config.yaml
norm_eps: 1e-06
positions: "learned"
qk_norm: false
bias: "none"
parallel_block: false
init_std_up: 0.0312
optimizer: "ademamix"
beta1: 0.9
doc_mask: true
dataset: "wikipedia_en"
MLP neurons of a small language model. Each row is named by its layer, matrix (gate and up: input weights) and neuron, and shows model dimensions 48-175. Each number is 500 + 40 x the weight over its row's rms, rounded and kept within 0 to 999. Numbers have three digits each. A neuron's up and down rows have the sign that makes its largest values positive.
After each neuron's rows, "fires on" lists the tokens most often at its 100 highest values on Wikipedia text that the model never trained on. A number after a token or word is its count.

L6.gate102:443518487506450505511553536478534444516432428525559588469574538483420511479506515518472544505393468472479533445431548530508512575557500438420497478464607501454495470527517519481454520459520578525492452412468561526544548547471462467483510473513499430481493529456548534459525453525526494519439418503532535516497478573485476573517514511497523563494502417565427440513463505561502504522476
L6.up102:528428517538485537489498569464479463539453446529495533499551592461484465499477519538489551458463485444494469462475475517510511538474484479451497422469521508459529489519500435557497503510433431525509475441545466472514523519463519455494498483490491468438444528466501566470575494505495410469530477471598470458504405492544488486466522536506454524551481577569526479445481490556540468511461
fires on: "ed" 24, "om" 18, "ro" 16, "ou" 8, "ad" 7, "ent" 4

L8.gate610:487545496489504524552412453536516537486548479480478507497470489531540524479503417514515471529505519595490488537517490492501481450501514425498521430446481540522506448482483559551516456429526445539480502566410464553541486452557418454476476482456468488474440509515410470490406429421530560505514595465559477463443501511528442485526492552480517491507472479535455504537449536537514475521577
L8.up610:471489446502462408482496501564500593525518465526569586497473543537492481483421484531505509524448515531520466549538498516507499481547531470490534463498426494468501506457440581465437536504516472577416552528488516579526535561515474452484560541483461511504537504454502522552445516424476497523541487470497522493521471500502445521501501460517438440493498540508535419495482442473517475562544
fires on: "er" 22, "2" 15, "1" 11, "3" 11, "4" 8, "0" 7

L6.gate563:439544462506489530483449455462474484539524521443481497414535578488551497565445509500505512521535564506534452488523493542492541477461477518538437520428469482519446512499575592433496455464458446506567574488458413476554489454591481517504415487477459426472521498482520488496526467481435595512501521483513589436489533560497466473495491495489463519483595520480583498538508532511460522478458
L6.up563:473505475573480559513496500434521494481491527401460512509433526487539535477485525528492490533545559533486485505545536510512495421533437508527422460400440502527487515565553474452498467536552485601481573530524476547465531520490504497451536527465439446493526502464517479454499511505479549455442548536462502480522526502450521480495511522434493536532490581540564418446474527476503543458478
fires on: "e" 43, " m" 16, "at" 11, "ing" 9, "y" 6

L8.gate690:446535524492546444491479518459436528532470453392522492496477494538468483482420525543470529436431499466476551544471502490533502468485483428542491456561546482562542494535590453554516457482520556511560460422459534483471540479440490536467482497499537417478558515446469451526572543451535472561422541517553504494554535554533461533491474567452476530486532491476524514459459539538528514536544
L8.up690:478495446563509490546466450465443546444543530510540510461529444545527557455484564552513511524506506542587546463477479519515490460578597513498470520487407502495504501473461495529531467547475546448492514506482526526570504437489453507441497512500489492475526482530525519532484474497498524536454434459561532552448496505419468483437505541569455432582488472547570489492384540472466524521540
fires on: "in" 39, "at" 18, "ee" 17, "id" 7, "ult" 6, "or" 5

L8.gate577:485529469543533469512499489498438519587495527451515551511452560523458530523493527553441478457547513544444529529469491445493453427399475539544481583476441433482507460532513506527558404536453520579429516552510507494452494437471557531514452513544547496534497531510446488506483453472461493517567504544475499499526575505557557515512497535582492607519485507459454474459428534422529524488470
L8.up577:524499503493492495461477505435449508494537462497589512509487492475548493402550526564495444482427473504471502578435471513518523524502480541523475424501496503502500442472473560472576507507531507450533457517523561428463499518425430495504531522511548488573513525496524435479463526529605589512511495473449494551510485524556504513489422534532495448531569518523522482445493498528486514456517
fires on: "aw" 18, "ad" 18, "th" 17, "h" 11, "ar" 7

L8.gate111:501547471539518529513476531472418539512481446485486458555504515548476560505439558480497490469485595612498550552538600515482470484522467458503441488532477416440534438446465474433485407517468576532505490470521446455556564510445538640486517497500527487543453507492551479512481483440487517487488468516496437548522510558507430500487449559475470470488495468490572567528477525513529494501492
L8.up111:517531461424541487493490615471489549476547440415555608439440484499463513498465452463443524617479445511454556534474508552645454577465458534452495495516497483477490534436521514479506540559516533444459483483471436464503484495506506495483569485444475539470489496525523470488569472498513441553496499475535472489468525507575458601450437518493435451528595495508526422517482525497442546472493
fires on: "h" 30, "t" 26, "n" 16, "et" 8, "th" 4

L8.gate361:480566472494553516448538552488508579519518402451429470536453488557506554490482491494467554498442551507496505591462481538563455525488446549492474500517439493514475544401505538459476460518507467509476544559488535464515461501523516575599448509413522477514445546419503460484503523470422517547486517478467485527492480528469479485494499515454527514569567455505503480558511474484549558486517
L8.up361:549494599446508476552543502499501567579552484492460465482479452588433559495531527490520514470448463518520510564529496448579504449467527529507551458523350501530534522520450461541492524436517536503497501573509523511455447534451613512458505520398497525483504432491481518468503531505550515479439481493508534569450490456515452452473454513471553459526489514594478531504434494549526564470450
fires on: " t" 24, "em" 15, "on" 13, "ul" 7, "en" 4, "re" 4

L8.gate669:535501464464473478510451558476468511440534461411566512530521520594555524496566484521525447479509500459422506503452519472545531552501510615540511419459476467457454515471534540514451489452554447517513485562467462472547526505479438495475510523472509460464455534475486485450471508502604568500525481458557543517441494524492523504527479546512509483524521488474475385610559560568500536498509
L8.up669:537579510507529458454522545579470515470525427448508500513431533456505476461487484529497457502446517459495485471464458472494467473578499497496466451552503491496446512557527486406472501479460478473437485447469509483564503542485559430486490455530459587501467525470570473488521426425477413555552485503555501568493513553457526541500532566465447436542461455554501492425536545522462459452516
fires on: "o" 26, " de" 20, "ot" 19, "in" 5, "et" 5, "on" 4

L8.gate32:498523485461527534535488518545470501506459473504550524541472506580442519564506449491541438579596551535535543488475548497376465424516457502464450428505478482457492527499422472529487526444510513467422513515538579501572542490485459576457483516541612495451508534506457456542529443536480508456493536535526516518467516544524489471485539458499469478449409480484494485443527515460457484492490
L8.up32:423516524483511549417440466457482496482510546470547498584431489450526486520487485585487445492476549534560547517552456582477471511535493590508496504474490442509494552566458527436452553493507488502459540549535426441533443484491488559473536472505514564524495502559569452552444473477511528585451537534483531452499481504501525530470480524537406474515478499515469439494566484486535487571494
fires on: "ct" 35, "c" 13, "m" 12, "y" 11, "k" 7, "us" 7

L8.gate152:418428554497470507429531504518466545567576469507531432540567460574532520489520491482507527514454601541536508486476474462465539469483559476503524520462533504487524466508523584501560457469491516450505537534489506522528516483525550484499488466494485492508517434492416456529572501535528576526533517486487461524560474471480416477585502460477461447462413525481504504477444526446468458472509
L8.up152:513515452410481479434516465488508496507605458475562492516575510527544526516580410471499578564443488534524482455520488490482480604537550494491461489429521468495513479503516480518485572520458490440551453455532458526425522482535551462432489495537475494542565453477544504510528526540544453474498426548439349499451544560528508553525490482552526514483453480474525446499479509494469490503513
fires on: "el" 24, "end" 12, "and" 10, "e" 9, "ad" 9, "ok" 5

L5.gate355:534524503463496479507448482562442502531445489456534481508472443528480458515495498532493489502481538518475619508449515557468511488488435450509493538475486462454453520508474445487495496512515592503524548572433516615515434481436540500471509591469456451471472494479573533470417471505521552462440522403420539596555464467479491430513446514501528516483455471594423428530433517509468537424491
L5.up355:436472509521509482486521474480515515521519507497557521468465505525487486478446555461486576499488533489543451501506482454436532521518442469475519537556541481417566464463517541488549491467534484521535419494451474519561466498490525487544452459546537505393422485529528554470494463535520434507512553505489505437508444544526529515518474509427470479431573474528490497450546496437510514446548
fires on: "." 76, "ed" 16, "ing" 8

L4.gate612:514455523454477482428483540427489549567476483481553425585501497482487513510480418537458463476533469525510552606413494572441545512522464478477474533482489514496471526491425485471453541528432439574493529552494527454506515455484535422504475459496444522450513563486525517557506509409519490543532481501551556504551492536540424505511509459496562460488529488485487460445525543498518459545458
L4.up612:503455532498596472557501509488462499532459489563440551533516476460527487519546597493547526471391498531471514471472516459501447459418494465464532565524552509543586509556474568557508470473436532491503480461538418533482492512572487638501511489492502488464562463463469514514495566535481528487463483536469510433503592488481549474583465503540487551491465539457465449538476500582513505431480
fires on: " first" 46, "mer" 9, "ond" 8, "irst" 7, "nd" 5, "th" 4

L6.gate498:551512481512472510452498516486487479469532495566407556520529455512534532483539451486529455511463521604523508520523547474460480570551489516484457524538481466576506525541517520499498498554501474496509506462484482530499526535464516519437537461492462501496506543501457536459397448540475434483447479481496416484534450454504527512445512481423550527514508518489506476527507512495535556466475
L6.up498:490531503495447506480491501504521471590538494428412578536495498525488570445515413526532511439480438487498494480510529468492424565508451419495408487468493511426519560532530492588436558529554433515497549519468501575447497479495497458459541515550483457486502559462540573521537484532435419450484471510453474523493503502556491476518478513451566594548546473522486447518525560521580468543502
fires on: "ik" 25, "ov" 19, " of" 12, "ch" 11, "ur" 7, "vel" 6

L6.gate476:522520558461463531500451498503554456578495494528515468526562504502492487455530546524426508497563516523472470481496537454583505484537529547507490508431485467518526502549555531469447593440505501558470505515532535443548450582484470527476483499454482480576578482485458455530451502544491504494529508475538593555569470528513385443555520508517492496458481557546487568493496524436526491505414
L6.up476:507459484485480516503489546515503537587499512518494477519485490499458447496591507530518508499448521463513444501439406475514467557517522488546525470503509492509539539520527444520510574428583481519435436513523584522432481486503524484525539458532538504498553451494527427557545507553573455440479477547542460481548453487514549506485417462423531559527512547487478563443534490545489444523482
fires on: "le" 51, "re" 12, "y" 8, "ri" 7, "ren" 6, "fer" 6

L8.gate412:481484508523484545545539494442531500530554487549462432482469533546392490467475445457453542442534467555508476482495523548468499547472526440500459533437423442488480501508514544494544556484549450445429501573498532507526556544490464568442454475522558409490514509494526423498518527510532495517537490549563451475502415460487517486508579557500574477442488479501534501471505483445457525459548
L8.up412:448517460513512517513459490567476485438453513418521583514539523520415494523653461560538465563589557486517500488495491530513482520541444476487563479472493440472555536462530526495520461483514489532588549491489505560472456448440469494470534500556391531512586475506551420520505532458521507547475535452474484520513481505516463522500496438539426444580466483522484507523505491513487548531447
fires on: "y" 33, "and" 17, "ay" 12, "k" 5

L5.gate490:490524455454496513480521535440531530499548531449560429481509508489451536462570559508500547522544517488508473480505494502559519531508521452479447546518443470491486511532558570534610531533501458521483447492541524516399510452507527482502458484518439517566518505473459507510552485592502500487402561510528481529488481506510464486532455503455468523476568491546501419536501514480500530459496
L5.up490:518540515510470521532471437544428528523488519484547567508537505507553516473487476444469493522503511545514535512533496461497541503526525507526478472498462510504522563519441426441539518553489564468483563507537488489489472518486488431530499491361495511494443495451452509504468509499508550455427428460464462634488367511467431455459522503533484495590511447524462543470419491528515463597472
fires on: " is" 22, " v" 12, "0" 12, " a" 8, " " 6

L6.gate314:490552385502502520489519534506538470529510521524449505492558575491504386517535537468532536448544467467482575466516517542472522524468492447495507448473525497538481455521479485510476525493463511458485612494557512534526476491481503427583488554496441483526584434463520539465472462451489465441476507531549572510478513462525467536543519465534532474482470478514374535505434475528481467495432
L6.up314:498520510471448511409493493510500486539465481491536423468537542495480451480559483535435442515526447462475502396476551542508464524514472486467490437467488445424444552508569423497480507506474549603511538537455508536489404529455539534524531457480412498501489450515519493522469454521509532493561458556512510583570505446543532474478509493507541508551476461588485449518473472530469434535428
fires on: "r" 25, "art" 18, "y" 10, "op" 8, "–" 7

L5.gate635:557589476488470538396460482545490565511578430470558444486524586481508456500580493509438539488498458448545532459494546445535468441441466538494466477492441496518473561525488489484517458531517556500482489437495538615522463512443546517479526507511545476523473573503516580491518490515510502493501474478445475450502415439459478450490508493469507482496516520611451432499484495515473474511464
L5.up635:484534485525516487482486478488491507495513415456532466507493470544530552503459533478468587476538501401570490474529513506457467512599537520493501430427500477452460495455564472424401506525420524501480550504533392574562482456537503513457467528544526513481497486557441470482461520515504493528462541520444485456484486557494537428506544517443536491474508495491460550517557497564489503552495
fires on: " res" 47, "res" 17, "s" 14, " ex" 9, "es" 6

L8.gate511:563608513489496530465514439560444524583470493464489473509501571521561554519437503524467558460512560402560480533515475477527432405482511460563429523460505453495475518474537578526457443564488448539439563479487490501525495512481581509433571464441460506515497538497448491513476445485448455544550462455447536458563433481547504491419435487501472507419564555542537465519496528440468460480484
L8.up511:530503489446545467469456423476480434510451460465524552481532560514490525551493444564528472520511523491473476526550529518450502531581481548492413503521544490596548452470464497422536541481498447440443576502519494522475488570510496534478502455461446503564503547477435497497514513418455426474408566542466477534555396488529461460430467483593469569577502492525551502496526517507461501452484
fires on: "s" 26, " a" 19, "y" 8, "ing" 7, "ang" 6, " also" 6

L6.gate294:429496520404447530505468551436530499501465523496464479390540475535532530503481491466505535526543519506586488527516495446468551534510587498503489505558480444438463493455570499546559441514460512516510569596476523429488518458518478550480419517518562453519550469500504470603513454531473545484583507485573527532470539520589445517571542436517482552445500462434541538523487511460409457509473
L6.up294:525534532511524517497484499512569495366525488579480492516435480526562435469456548455460451487560482517484532584571494519517438523486517502484485471442505478504449467485409524479493490492444461475437498420522472450457494468449444629467537512445544569466489521509505488564493498516535495438500490543515478496474513445494508508541468461555404453406527452583544476525504505428467477521530
fires on: "n" 14, " W" 11, "ong" 9, " w" 9, "un" 7, "w" 7

L6.gate243:479431499566511489510532491501545428508478506543441475479506466466421520573479539496525524500454438448512481474429510456496512589456449513440524513517515381528497467509452559475505502538461490499480505409491492497485485523497528505533526378463530442511516404493569454530542460445448498440535512554513479520569543510524573476513473514478435475443453525490489494493487543508531459425473
L6.up243:494414581542478411531489534543493496480553460572444508447455480521429494516507536547596449480518495513480479522463588513569519531530486538476516483515520425532512473462475487520466568537421483493506543417461512474474492505507540522524523470502457553466457484560509475553468493484477451555465498550479475474518474477515569547527509488525460454490556488554472514490564447514584448461486
fires on: "at" 33, "an" 15, "n" 8, "r" 6, "on" 6, "ell" 5

L4.gate120:547473512511512530501465525527514534468509546537483501499558518534493497476557440491529624551484496466506511523478524507501526501517478592495483502562416499582449550486515479526578469413491535499541510522522539510498479508467475522460426503524505532551450540513501432538482419549538455498526611452491536482546466446445516497465511483432517478550568555572461469549441515406508483526505
L4.up120:515469503401565512452506547511503451520474443463524429485492550508553475529473538422523490480473568503511525475566550511518485469435565492476465411434532508508502494486441520529403468473488557411527575436528498505600477480517496542560506491534450527462515504532544532464538490482498481524445621528539437475483466452462550493435562485515480547422473596492526498478498513583519436510462
fires on: " res" 24, "x" 23, " ex" 15, "res" 15, " who" 9, "le" 7

L6.gate410:538507484510522526502442486520460554498482513583495497553468492524490465514481493460501543584462488515512535516481516525542515467501528623500546507471506464477520472424446453531480525472473571548465432525567519490512528537564511516531473504503503500561494519484518487450452468430514533375525433400503524547527474447496504536510609509534480512523486486517461512484482490491495457446490
L6.up410:515492522526505444528548500524443519530575382485558500491509524510399499460511576455507551547495536516515493466449455410541403493460485536517445457491467435496396480519482502512470507470442499509465479564531492527500551569585501528521503454494523561501481463503472534481518513499511508489534528463544463478521578515513506520525473528484518533445484461469485496460540484563458468436548
fires on: "h" 25, "av" 9, "em" 8, "ob" 7, "w" 7, "v" 6

L8.gate271:522512443505556490509557535513506529469502530484413497559520468455473513561432536462448551444562485496576513521491532520517439475482519499508518567520430444461464509491458550537423460524489466511477546562482506538461513511516584549471486467449523413488473608429498459454528499494396504524528492474425399449510518522487527473465550519544458567509459547544541535530453486463466435486470
L8.up271:524494422488477466498538484542452567599519444520540503471472450493539531488555533512537438540529452485485421627472536523477469442480444464501535512474520545395492418492500503520499500467486450495444445460534519495469509520456528474570558516554497419510477478510568493553489498508531503558531485474520543458535458552571418428551470466463446491528456488545529490550477476439497537476449
fires on: "p" 47, "b" 17, "ep" 10, "em" 6, "ou" 5, "s" 4

L6.gate528:523480497446562492442491435528497599482535461449545441494480529484574520491527494503454529521494575509529496578558543496551412536471512475525475543547477467486493480392529521533520446476498471516532509531513606451487515425515509456524441534514535529526492544491405470484544512455467561519558526435566456496518501532468400460497559454505451469465519562453518540503507456456483513469413
L6.up528:514526476435522465399391404621451566487564471466508451411484479443503533528542450478494463517477528517483493551535497549547469456447444505526510502505541507481480476457497513524532441423573514510486560532523478480493525458501467497540485462555526510473493503468507545473497499472472540580535467467426553521529489497432445467513550493457419492469505532477523486528487511433516518485471
fires on: "ou" 41, "igh" 18, "p" 11, "al" 7, "ip" 6

L8.gate188:543476514458536451468502517540508514430544490478548458486516525533449503546505526503474477558543515597520466554503511497432527482479559526567452506488495483496452480474522583498520524512530524473449517468503526568515493455451490484514502550501529508483544464524519466511496480493452499461481527487483446364521441465488481614463487443501491442518493507534496516495486456569441569490504
L8.up188:411518430432514527497478514499515467534510449446489561510478433500479506551430461469506484494444539473546480500487524555511543424459407464517501415461511485476432532498529505492440449480497553501536538462513483500491577464522528406509434413522419544501574554501569520531552519462484510568441482489539483494530524481580501506533530453525455586483539427501494491487487493547514588511487
fires on: " o" 17, "he" 14, " O" 14, "O" 10, "ong" 10, "ch" 10

L6.gate215:493492553492493451449547547460630483581415497500527528501511468503554559473482531421449487556473491469534456483495530482449507508491562501525498503509476461504459471518544604453485464523480499541447542490486505522556556559525560469532518453461523509555477485460537381487501512521496522504461394537554482499575575535544471553453565452466469507444545488456529565571513517509508480510494
L6.up215:527479460479587499544455494502523501467536545585451533530458596451571513462498477448509466479528450509485487516481491483570442449503489561498518452446450482521526478521484541484441562505569494454484468504496474531495471531585548450467513476511504540526483531509519512482456519403466498478521601522540503493504509468481494463597458400501567545551518506470494529520504471579467512459487
fires on: "ies" 22, "ers" 19, "s" 17, "ents" 8, "ld" 7, "ion" 5

L8.gate603:510508482536453454491422468454527455456383460509514527478486481548472471552496539484495531439512487534386510500426490534491519456494450495530440552486449463519523453518423541480519529449565515525530477448507527513500584532427498464401585511452477434544503486509532512563444473527543516469529448475523577533509449577531526524422493511504439459401537503469555497559424495454511498466485
L8.up603:520531515547521502454493541521469414486447491499531527552558518501471411498505581462506469419437446473540510490499477505561569540547488539459527562497510532428485538509530512503494512504575515444557488458445562503574536500475518438460523504526444541478495491439514575476543489566472520434476433534500571496508409509494502506538511489491462522526505463474483478529548518478509477472459
fires on: "ed" 38, "ud" 12, "a" 10, "ust" 8, "ad" 6, "ir" 4

L5.gate632:471531399516615487465471526533474505522481484462502560521519506520504569488513499503430470584485545457512526549565461481538497594474559526496505435490498516525496409532495445570419482534486503586428464503490468496505617455559433486491513489464470501514433503507492490504425516482506489456467527500526472559506438576555410513555558503495410499513497483459469551577459494513484530504461
L5.up632:531542492490513520517484517503544477516488525476539528559459496540465495472480557511474488505449508526518546499459472477546494486486479495485570425541490506566417458475539465539455575463536516579474430468511543536524600495457531542465534522491523506471499565470528503525454451439536499410476549437472472543507463545552481508444493476489488479520435476545463468471510501539446523524484
fires on: " is" 26, "s" 26, "1" 12, " was" 9, "2" 8

L5.gate246:502501544491551529473528488484413525513427400534469492496521510491491537573486549443515509460458543476538414567529474469545516481460520463500393466589495516537538500499573576459493520494492492560480498536499435518580576499464556539553467376482527478526456469466497483517529495468484447534506541478620534479506534575475464564449505487445477497451548462410515520513448491533463514535537
L5.up246:482437508478608557533502506490539478588496472558473515539519458424537508475487486529499516552425473490509508492543526516492525542479492481490510563482499515504530482563507563583556434506515510421505513487561573488546534507609536518516509543478514464549551531481458503496525500528495578495514501496492548459526448551479460513487521478533551492522461577511489446478562515509513440496398
fires on: "ies" 31, "ts" 13, "ations" 9, "ers" 8, "ces" 7, "res" 7

L8.gate530:466485547519487474492457550436433543518544472500488508508549526506467539523439533512425497502508515485447577530458494460542489464552478522465481502589479443561510501373505492513499466454512539463561506522547423495454472472473508545496510516443508446530515535474473510474449467454590523568498520469577436583514519485493414532524540478428562510583471489532503471538437480512455510441467
L8.up530:573437446424565529491462518450523512507517533505583432461511492468549500566490516535472432511503445437473487495488498492477484556476533517476460532541433444424447503493524437512503548512453525498567562463540520520547493522438517493512451473493508479433557527529566467544504459559545569525448477483459493485448535519537440523492476571570523542562515466502534520500452518474505579490518
fires on: "l" 56, "t" 7, "ang" 7, "it" 6, "ork" 5, "at" 4

L4.gate423:516542524507539465558497512452504486484458584497503457526483498500518436474520593462447406496455536486480530458505481568503526490507447409495539595547526485460532522488512485489607464500537483452574493499560501531489461500494432546420552561472473448505530500482466580480458509556530437478493485472457552505482567496502463513573442591554490526518400513514511441553465517517475472450508
L4.up423:512440516479499461467448460534509452497490477498493472534472534495560447475490585578483490464542488502535521496481499507528487448492460558498497500524499444487494485466485425452574535552500489458526391522529569503484478572516535503522453487524474479540535553463547488535463495482516516410577491483489531456526438537500483467446527504527514505538469498510526527493510499463511431545486
fires on: "ust" 23, "ed" 20, "-" 9, "ly" 8, "im" 5, " con" 4

L6.gate432:533451526536501494521491496513495516527504502459444504579459440546556519475484437422514458511539540535508419495528478487478481499471478569561507516450478455486583466486498449542531501516449481494514509599555480506493542455511503473567499501492498449520489555447491412466439464504524466449542488531555501469566476507496453529480544460553519527557513508507528499535429474460521509508452
L6.up432:544499468545493552513492504494484441495539547505446541465498513465538583525567396445462431478505513529494506472513421460425551452501521494510503466526458505487529483559454504524500502584557450500539434538430526481473524489457465455505622543526524490591516535464514476548504499484480525379458476537506532563525516514494491501505423437488476521549541503504603482511419530402516551513522
fires on: "5" 25, "6" 15, "7" 15, "4" 12, "3" 9, "8" 6

L8.gate295:519563450465475476470465458501479470523474470450519500508522600475551436519538454542469504516573481490562505480533529531529440487617571516619526508549565431518506461561508430507524470512445486562537458553507534483519546507450511463423489474521467348545451500438567482506529496476512481499462463505511525525508480533540513505493401491491530491503519507532523507530402543520450533542544
L8.up295:485556504551504589531467522502475462449439530619504493477499560469457527482494531567508482446456488474517454455473570468499495469533585445458515532457532501472478538502504553397523531535543510460544482516472509493470479461510523492492596451480466489446488369508499551556575467562511438528480371465544530527469543431516523488447483477530510491436461546493487533489445534573563526469472
fires on: "in" 17, "ed" 16, "id" 14, "iss" 12, "ass" 10, "an" 9

L5.gate673:452521445518491533556481544554515460528415495580505476533478521412480444555537495523486455562454506502463520516504554421450534507516439481487536489461491502510591522510454508505521489516499475571576499493481553529578489516519557563576465517459466428504467509512485462525467498465527539501511479446456410489465455441479458486514505575532536497498467492539449534509469483524559414458479
L5.up673:480475461534518437542540532547567433523540503523517477537491520534545519476423492493474504511524475530518434527433567478492512531507556495509494500456511536475458478519473515450484566508462574571453504422559471421510512500545568441495423459515543566531430500495543503547500543435493476468515558535502493445531460515538505484525525421466488510466515546461529567467545508537527441509478
fires on: "al" 28, " for" 12, "ial" 10, "ard" 10, "an" 6, "ing" 6

L5.gate426:477474485528495501548524451496568547511543595552441471538412461526508497563479549492425490513541491492435479494507511461480497568496489581478486450429563465494508397517460524510512559467496440520505505478506410484516492475553545502526510504493510492522420525474503467421437515470505492406554514541485502444515500488567522466491440485580474438454444560459491486499542516504463467481451
L5.up426:490490483454529482502470505493523589523492502516508425545460519502473502512436582531472479516543462510476554500550459510540471551539533459566532494443471464459516490502497489509461558473515559550466492527465513537439526410495513502483486478462494505469498574469499467490495500463532464406395458512529529531516416481514511489528545538469538513527474446498509520448495505496515504521594
fires on: " in" 96

L5.gate506:519494471476470562465463506558489571507421505451547457590493560505544429501512496492438543566576516496464484521560498542458526494516424489516514438471504484457412511485531491488447455494521516523499543547475517504463526494469510536501552581434436505496438524445499542461439490494501582446470497491436501551514376528521462478481489502510463475493494470598519463529474491506507534521587
L5.up506:500476468470486549514525550473455551522467478442539414488510478511506509527592531459497533516564488471550412525523491548466494443544497497484454512510393494468554466482580511451515470448491507616451557465495537475507488561524535464510443429497464501503492490516519450525445499510552406488443546555424541502485450501513446529532547495508458585478509467546451563479503480517504473488575
fires on: "le" 52, "ing" 16, "ong" 6, "." 4, " ab" 4

L5.gate44:515462496522473462473463459532519523530476542539456449499510423521529406492617496508466426511448467539478506432473505517505463415523404439486474509563449511489512502487523527531531466438510499512505447489518541592513525483443535551507507539498489443476524498482532488531505493562506487491488496501445471424563460394463533503522489451445535572466453483491530538536491506482505459444427
L5.up44:509493550482497504569492495565470420489478515434535588486467522546505567482463547503531523540593483486541555473527504448509467504535468545521464506516545484493438523517494562493528516534509481444452515439580527485503482562537488510532485503501509519472470523507513554485535500491465553413533463497495520534486408495509456478512491454451412455526536564557505502474494514550501540486518
fires on: "ed" 62, "ing" 18, "-" 10

L4.gate644:555555563467552466537534469466463513481496458517494554523511512484467517530487556523445552495486468439515488487464523539447508512455536461468419463523456513543543500476482484572489486654497436481469523461608579497515480447451529516544499502518536541447488516505470467466525505481443543439539498464516463512480517469492483539490475490580466472601470459493536498533453525411476549457506
L4.up644:520481538527523529482499594494534478541532481565425484495513448502485460504458464446547559469482479533444457491526490434579473508482520520531492561489511526472502497520533565523499481508533516494415407448493436449575468487519488454535493399498523531504550506513502492602594522450454429521552508498539521382514539473479514541529528487541554457457551438501404483533510492494518416432481
fires on: "pt" 23, "her" 11, "ade" 11, "ec" 8, "ast" 7

L6.gate291:476482461581486496457509492577528469478465480497557466487462429527515504493494495466484568528468516550509563533426559533467466510511538536538504568378475485451451582488414461519442524503491570531389468524440497440520560467553556487404468565467535471554451492500499501549496477453475508545504493533501568470500507530459518556569518543501477526454441432477523559522521503445519492505495
L6.up291:491491466507464419447572531494525494512504458484562509469507489508499456487469495448493515515531544486570555521444427545506450553461501550540459504475485489480475473502480532546510592518452457515473493489576507444438493443555434525431389518500474512538574455497516506457569524431492515475545454641476509444499532458480491495546510547498491554483435524523549485458502493468461474524453
fires on: "ar" 35, "est" 20, "e" 14, "and" 11, "ill" 5, "ne" 4

L8.gate386:452519499496496465532533510449576532505450527582479503474495438546506487557448473455507487528458560462498476489435504525466520505512543506502523509495452476518498513451506521480550491446507577545440578529532463504531519527488489526518472585482527510574515501478565486464512426497533483554566535443578534494548498552479444474545560474540470533479474443523538520466516512360399507424449
L8.up386:433497492433497504550535456477389497499480559495448546528537519482496429499534577483541505546519481477537499531505503498513483503505470606511398564456406547497546495496540549532478447481480513537433476511430395481449485514492479542531527477515423531545521520468459535489532463433500519534547533469489447431516515455508449561557482452572528542502501523470519500577527490529485539459509
fires on: "e" 59, "ed" 7, "w" 5

L6.gate39:490511452511486524547566510506550507527484500567488420571492421482540484470458479441521496543519472441495453524500522451471487550483555579570467578518442469480481508485503507489528551540481543499430452519573490535560563506524467537547521483487520469623512549457469482422488497507517513517473444486562457479584482520478450487408520457577510568463496526469496507502484478492412437501503
L6.up39:483526523454450501480495493520544509516435498489489448538498453522601537465500452476492383499517499563528478479540479486502495447453502552582456496479534495485516440540496520519531535537470555426543485540467487520550524508445420579573507506491489461529502524452531409446405508529488456500447523530544482540536464468507543524480465502571497518528506498489534523484470511457521555524500
fires on: "5" 21, "8" 20, "9" 16, "it" 12, "2" 11, "0" 7

L6.gate654:501515527469478505454465461458525497567569504453437500451523586458412545564506506510500501491449560543491424527504600487520511477506537563474525517420557460550586497467508527464520458502562522431528515463565446488456514472599483448547521479499479466517484474496463549501511494448462493482556523486515507498543503575506454458575521528465531469487531503480523498459520515516513497501543
L6.up654:536520510457460526548475566439485482579477510398550498451521489473448485552474582525553485552407444436450533487462422514513525512463459469559487477515453482564482441497451468477511537532630457413496499472462486532512479452475506479480496501502518457543497444496542496529537467541497473441510522558517560474536485513540533522509503510426538511481494554549518428489516524492538496482523
fires on: "r" 50, "re" 24, "ate" 5, "y" 5, "ry" 4

L5.gate265:470560495565485545544478492553491504515506495535431506493531479575486522468466485404448557478531525484537530549650499556506592520499496518495430554503524481404536479455464550410456471579514548499526540495538425536487501544511517464510461492491440554549513435529538504467475455542502467415584559507481479527483490569523467473395513518464464491436510582514412495553428498530512494508423
L5.up265:475469436458490533564423383547494528513474542492526532477552519536462497465513506494456580557567495475555540465497509489450511486541437424498506470502500461536490463486577528485608515484570601435552535508406492498432516499523451495499448518506428502562488567490494485530495526534512543489568490531462521523499523524433490436591551464442491456546512500530531445537557530463458520436512
fires on: " A" 22, "A" 12, " re" 9, "U" 6, " app" 6, "he" 6

L8.gate47:476499550554448549433501449456498504481480525450564457486507552486538466602532526537479448471541504492472461402454517508485496467434440450475520497508563477441473546487493501487576500484444534467538517537610541513453565489516577492509472419528468538512466547436543488488488490520496454486560496542427478499487538532515479497479488550515498484485516499459469524425453519418461463482520
L8.up47:483498507450486472589532578529465501545520378515470426482481514534460459474466532490569508494504517450569506551567483498499484573576501593476536454514525518500472513566497491498410540474455453490468475417564493483469430489500506543535467499519503501560478435486526527544481492510518480514548466503462540473581500476477491466458607431537508535415552530469452557489562459564553509495535
fires on: "r" 22, "ow" 16, "ing" 15, "iv" 13, "i" 12, "n" 10